From a checkpoint of a small transformer trained on Wikipedia.
Training: a variant of Muon for these matrices, 1155M tokens, 4877 steps.
MLP neurons of a small language model. Each row is named by its layer, matrix (gate and up: input weights) and neuron, and shows model dimensions 48-303. Each number is 500 + 50 x the weight over its row's rms, rounded and kept within 0 to 999. Numbers have three digits each. A neuron's up and down rows have the sign that makes its largest values positive.
After each neuron's rows, "fires on" lists the tokens most often at its 100 highest values on Wikipedia text that the model never trained on. A number after a token or word is its count.

L3.gate780:527495528580361460479557578502529516409474610494533501448510509433465507515487569503385538561493524442460514515495511436481499527542492525580480487474543332510545506485511523566574464502432536512543548540533566492468413540472390554533492536521517465585434447499494451580479498487484484537443513581505501482523495504530500521455494511544505569468516377525487447537512428439435540526568474507532517517513575531472450433577510499579489464484479469465477453412423561366357488469483433493482562609553573466471510521448445429475513474487453562536553504447560524574494541486529454408642481490576458529465465549422525474485495484504422530547425415430477451479507452577457450505485512569486465443491557498447559488519509545496448414436455465492437504512480444536512511465497531
L3.up780:551508517401431489557470485481474501563479512523448435521489508434506569520517483508507446417484449550482375502501420486549456469617527442418497519544406516487441539526499519534535446486432458455412542469488547519567403574583549437489439484411554484461491500543416503538457599458502557511480536505455491491490486478452589559546568540475501470544529424539530525472440499521452449434461371539469520467529643512485502492534488465549495478501576439552539528643522524565445480479437522501492551540489486533470466426428530510478531562524426491515523411463517551462494439482497509540401510489458572486455461445462442426519461507469489526446454521519427511494410555497538506420469511573508514491521491529487485461474580433452445548547500486534480560549482450489489647539530417
fires on: "born" 39, " as" 16, " became" 7, " named" 5, " of" 4

L3.gate744:533573555627487544456492530518496465424576557508552504535501539501506504499508555530495488526517448546467518487456522465512622481494489467502605520545478519611517405481519541474530434518465493500579534529500456510467563493551535485494479468516481553490445527471544604533473589517569463484412578545495408523549451533504543514476622518501496486532510493467514486499599407451473447511412504512585517588525577470501532528446458423473444543581446479565428575435607559457497479520460466519470487425509556525503463479487435514531411488560435391405486504495502384525430505515472490438604554434386490492580446485401530596463417535561464518510479508506413526485474423511588393516493480440463566539485458529512552506452486447461566504548482557505581548471578372533481370455477602
L3.up744:525480437541465429481478408465436457554533496476625445597469440444497523560485504497449526589545484454519409489520472477526525496532519535504512525481506487583518500477441490490588432536532563476593449505513510390490486436514370512627494445527443618509478547558489398435448476403554527537442495603472489491437544569423444504484491469525434516492517486607458507591524542465507414486523550435460397588535429526519588498575453442452462481528472449475404530456522528443421499515468509596569508450551462491570557502398549533458538483504500515478411507588456440484498457603494559521508531502574564537415484572458485599511529475561534519547545476484429585465510559386508484494435490539462551488522508486430558521574511461516396474500534478530451466554481492539440533385537509
fires on: "%" 14, " one" 13, " most" 12, " record" 10, " each" 7, " more" 4

L3.gate618:388575499531560528454493495446591466455446516550569465550458583457499576592501527501457445493479397428543476506347603504481482471525479480477496509521550517489454522517492501409464564416388552618545462519477504447564506539470554451437500498538585568455604511539516516445547403452553521475456528507559482489531504492503552476506484390512420548530448519513473519515477551445562461476570477518461365476476403446536471568475456544553567532532517505587581502459472565589495533513483468485537445382611427573490468430436518553552480543461447479436535508491596574530630482528495485519528480496510484491561537506512488545533515512457496537503495503500562508491506524461543526550552494480462529488471548489582448530578460470506507520441513545438543528398479598460470554581433458
L3.up618:596538527528569471607527510555464422459446444504518396464465510457457513612534460543468417462519438492423476427462526534608383462504445428503415501522572525456467513511501510493464622493475555564501456469449575533428508565485562551502483438510549509526565563497405479557516503548555450502523481486477454441609566498584628560502460457438454468442505481513498527477480555491510492494501509499544428455498519472532514566453477408481604537547407525496573413490574461507625563518466472515478443400495512434532532534471426523499480479463521482433607524545503569500453476511524443478563540494557483498480505486610486589546564456504465432519524510466447615451574490559507458484589466572534526503398464468585450462494455583547530492486552513438443488469454477447504511574483493
fires on: "=" 24, "-" 16, "\n" 10, ".a" 8

L3.gate229:493472561562418542574544451653483514483403504413444448509521508519522478546512489479476532443469430516520496549587516557404564514507518355518432582477540475496434533595500501446434520522511528517406539534472542537408517482554472484643507528456497464543530514527493526502525505498446481585570456493578546533561514436539509381463461488511561524462553493494563538410539518482485542497646648511529435478492500521495540487500527497550477483440490462561534587537523473495533482483544426532409464467534547411483512561515359502467494576480486581569571502507541466550448442599450454587584447556471472434485574501447410457516510505495378532453502620504496515478643526548506549511546445477531518503499481470466596528538596445579520535404504466427568489496550481473569567475513466
L3.up229:507580487551515520557524475499465521551495530433539475481491579487461515566552473510470472456513490467507439450534482460538497525526450441455416496494510447466452555473470474435526505510547519455475502524456454526394465537512460491530543487566453522497479478469512518506520463474444462608595540563563463470595505484464498479450449478472421490513479516515504644522444537431549542492604497425559576552530474489458534417479532499609435509561440577600481597465593444517408462545598496590449504523453492525495468434462483524556516508499565455521530383501499463604432499586431460560608452470531476481514518393506536437494354554559420556453521543491536474481513511541503453424483512444537468586558477528496501527519510522518449473474496383446521474472548433493520482479541480
fires on: " |" 36, " State" 9, " state" 8, "0" 6, "00" 4, "6" 4

L3.gate673:477508501454541487471535523419493464527533532484504458464500478419522533499525468460565485636496417567531532462392491520514452472538409486502516464482501445547515509549440498548509576526441549492534415408416501513553475349531477470426479564530561432491538550472423460551461566516493506563494481563448462476560416458519544486465524513511502524542449457497425591501553589421520424647558487511518490566532483535463548482448545475526523543450520562444502490443550405459455521471572483477455453483543487504541557509390598471558472456505520539529515495453505491490535588484455486513502466503499500411435534401488478492590549458479647513507498414499552480533474491524490375551569577487445508593591579432530458554492487472578410475388658533421438443495527499489454508453601547
L3.up673:551409532416453479535456450440532501470523444559579488475486522513452498556522465550463500532521467500512480523466526546394545504521454509514439489521496548509501498438478577552501436426515464529484463399404543513474490606403460536461471497426511454531522528581482536468503544503474430555468546553493552559564506542570508489486523460529443442434467476522493456500451552561446547514405456539437573538603536537527407568485466541431512572490425480471513510510531463582532485535536484487534501475442485464529498490500509540492454439501539531542547442425628484514499432581498427534587546488447402531430504494466572462509418526433562417396549564494534550454435434582555546516486454490488596420577431562567506524586531405495455402517446516410459545487505482518573505540381496
fires on: " of" 27, "." 17, " more" 8, " other" 8, " numerous" 4

L3.gate689:537385511552513456413549555414455575475539528375486421496535534481448444558436606566592519545418456534507441481503542536505505534478458525513463525466512518526612543458455429585499482497534534511520459493467486585437504488496524493534575522537474531524430597474515517492455482406544452471460509473545485572546471418485594464574501442481461580497455513464438394492471580462500524383525490543465545515594501468534440508528557544499558485533511419542595659533530486463438419590483531454505530486496463510501471480497503472554578506451523340555572462469596397545451468540548561369549472421483421546584529564412511563484497428503557461576474546455455543508501498429534530599463478592502497579485546516506446514450515501496477541445511534430411515575446520454552506513543460
L3.up689:559408484554509373543530545556491591541469467485404585493532549598589461432468578474537517422483455504549468558512506462486470490558508364538569511443622493525538559542437456469546373522418501522566451547462497520528444479527609559467421441540431547617526464567483440482580539478511520461476451362534491473533435477636584567432499483507575545470555507522582472502554479514563471512510533476541551499557528511596500505566496479541520488527479474558502471508524443514560521434499496476532539497485440445560442506398427495490523456468461405507538482410487463522455485441532511444512524513477505583403480458494445466560414541354462517549460488438503533503532577497441396558446503570537435514532580455551531525504510363470515540528470520457559480498533469493631556493526573
fires on: " more" 39, " less" 6, " first" 5, " First" 4, " Lost" 4

L3.gate1018:515545457485448450484512482498500441489346509493525427443451497536480434524426438523489525488501510537422576484507495460627555474499552517476520451441475564473429498539528536586467500576525484545531505497502439497445533508501408567566555468441471573473499477531540526495471543450482519495480467561515437524472498548479537572526556469397456484398517605491462424439416473553489468539411477562466536463512466535512437434559430511501526535536507566384481528471527546470462495551505508470564518499506485466480508400506597548525538493497512529554510450515506533588553520582396482442393489519477627418497475483505495534437456481481590569531608446532417595479491522565422461461500581545456506526560499457506468619486382481519560502505503578623547541454549570524480508576603409
L3.up1018:501511518550569533606533550432442563564532447501458518452542522550482424521439550521448538565489522422548596474473452499500587515480531511537487469489492570450457505515568524506506503509497411522423488554514564437445470502390404518485469530565471497550496526505537579596558556460445476509484525447456569500536527460531548431419500451473485544502459481488393538467475472488475559538424542507566521456499496544522479488500534487503512550516471507574477590487571601530470505557466551478539409436592500562493458511499529556453563438568506390452441518547486504524461563489511492528526529459483491437579474491416425459460423467512570447516485515476497473436621495456551390513478516592427542477552458447453441500494505509599473324502366480524556554565501502541505469500545584
fires on: " U" 29, " %" 20, " year" 12, "U" 7, " (" 4

L3.gate1085:464580510527474498452617474550471472546472519444537553467500495458530429573532504548455498500547559609433552507621524387463470560582492441477496540639527472550504528548444553515565481525539543556453563547479471537522506504539462561597637510473566537491474435527494471465429519404514340439512491531482450551405496493533456559423470461531600552580493491509463512446472468501482537533577530375463516644449490481403404530455521524469487478525442504486501443482510506452493529524436452520481545501441510430517564475574472515469477493470502454541479444535594409479566575492468437508461531549530534614453477468527473393446561464425523531555488544516456479523532422452545429450471496529498505509497498503513501551508433530508529528585505507446484477528367485478472430452431620
L3.up1085:488514408555475550501510468519487510417413479583393586492508508517477523565441455595483542463430549544471461594414496617317469524456528510526427593469545556469509584601411554536523516441498484486508504507548502466458422582526572446554486502459519581464533606535522442440519444477505493495415439486411585485559554449574529588404568476509565509545523471486609463464492535531564516561579580508510483550474505525446551578473536493452540562419447488596479477576452402493519503550511471437516468534464356556481526547525452507533423598444560539543590466453440454510516486435521527472506528528594489581513509532494533565523527559501498516514498533480487604511510530482423462444459516505623563491466533495503477516600487529481390533508514564411542495437479459528424561521523467
fires on: "\n\n" 45, " |\n\n" 10, ":\n\n" 7, "Plot" 4

L3.gate1134:463447480548512463447551484463526474544486613480550432556567542563442508511530472503528438618536571520527385530557555422514463547503537465576476528502524416431491479474458510476553489472504592514490448576637529551457523332553523472477531396423467501473506476463543501526424559533457505514494483612431511468498452593583496462488556467514582544501541534444517447558471565501476514494491523506452456506450450514564421571463604459533501447539492522508509538499526537493457463487547540397471501568513439464463557434525455484451506550517496512562411530411432512443505545461507543552511543612512469512447577538520553445450529484475513624557541588588589564574511443534527548481487418603414461564510535458522532511500546459585486602532545492530527517584441479463584469549506495
L3.up1134:537544475505459493496526461508460512558525547500517560516418500544527510481451527582450492472442452560510417475540484473546443587583532372443617436516465477533539482554554603457533442498548439478562549486430542470403497513464463491556455547444493464450508504493503434529463554438468504382536447513493419514599472538458518567507534541535420516539472565451526559486461486580435507488418611495515389481504547507472592512519544450554526489510424571487546458551501457440579499425469485513434479562506428561501389478470575458431578508438446507551512594475587569561531517516406500442516497465487476493426490536456503535548465516486529529590428449455596549446457462535421533532519426426435433558562499505563437542424564513542415473504502554499583436421548494643504574477461426
fires on: " which" 21, " what" 15, " for" 10, " that" 8, " Award" 4

L3.gate907:435450530519437554530517484469402480442538560591514475626402525403467540385502397514474534600494569454427530459610495529526652604527541492476458525559521517509572529558520580495522468470498531463515440490451445433483533434489564499509548429461431503496517454501434488459552520467520450486488584552468457460386420419484497520458485587482516390562565508539517507530462514515504485514523553535574534514526479500576466469542374498395568512543456474543484494511564557490461506505621454537522484564542541530503502532364549565506519540498478507544475503391498510503455533467492500485526445455521472472472515554514483562448495459533416598523561494445573482442500499470586533466450514573508568610523592563509541490539475473432449552510529475555607466575599508523425582455487427
L3.up907:501477477528434634430495532445448546529526462424451527583492471545402514460525538508565543529472438431486510431494469460482458537570507550548520556505425562460476429608623465537529431571593470452476525475353507420502500541551549479498621553515562575410528666546519532384523470496497461593551480572510464426511423434435525537537513542535516499470563497440554529493481476451527498473475488504479488486486515509455405523409471376497443549467381523576534475481582526550595599510496486415577535538491456484520586476496541410498524525454525498501577530522478518572474535521486512430565357543558560520577507509457553523441419555473527547472511475546545450619492535531395523556528426590473526566525465473548513446542509422557533469482458518541533544517465414484459496580498488
fires on: " this" 36, " one" 15, " a" 11, " following" 7, " new" 7, "ic" 4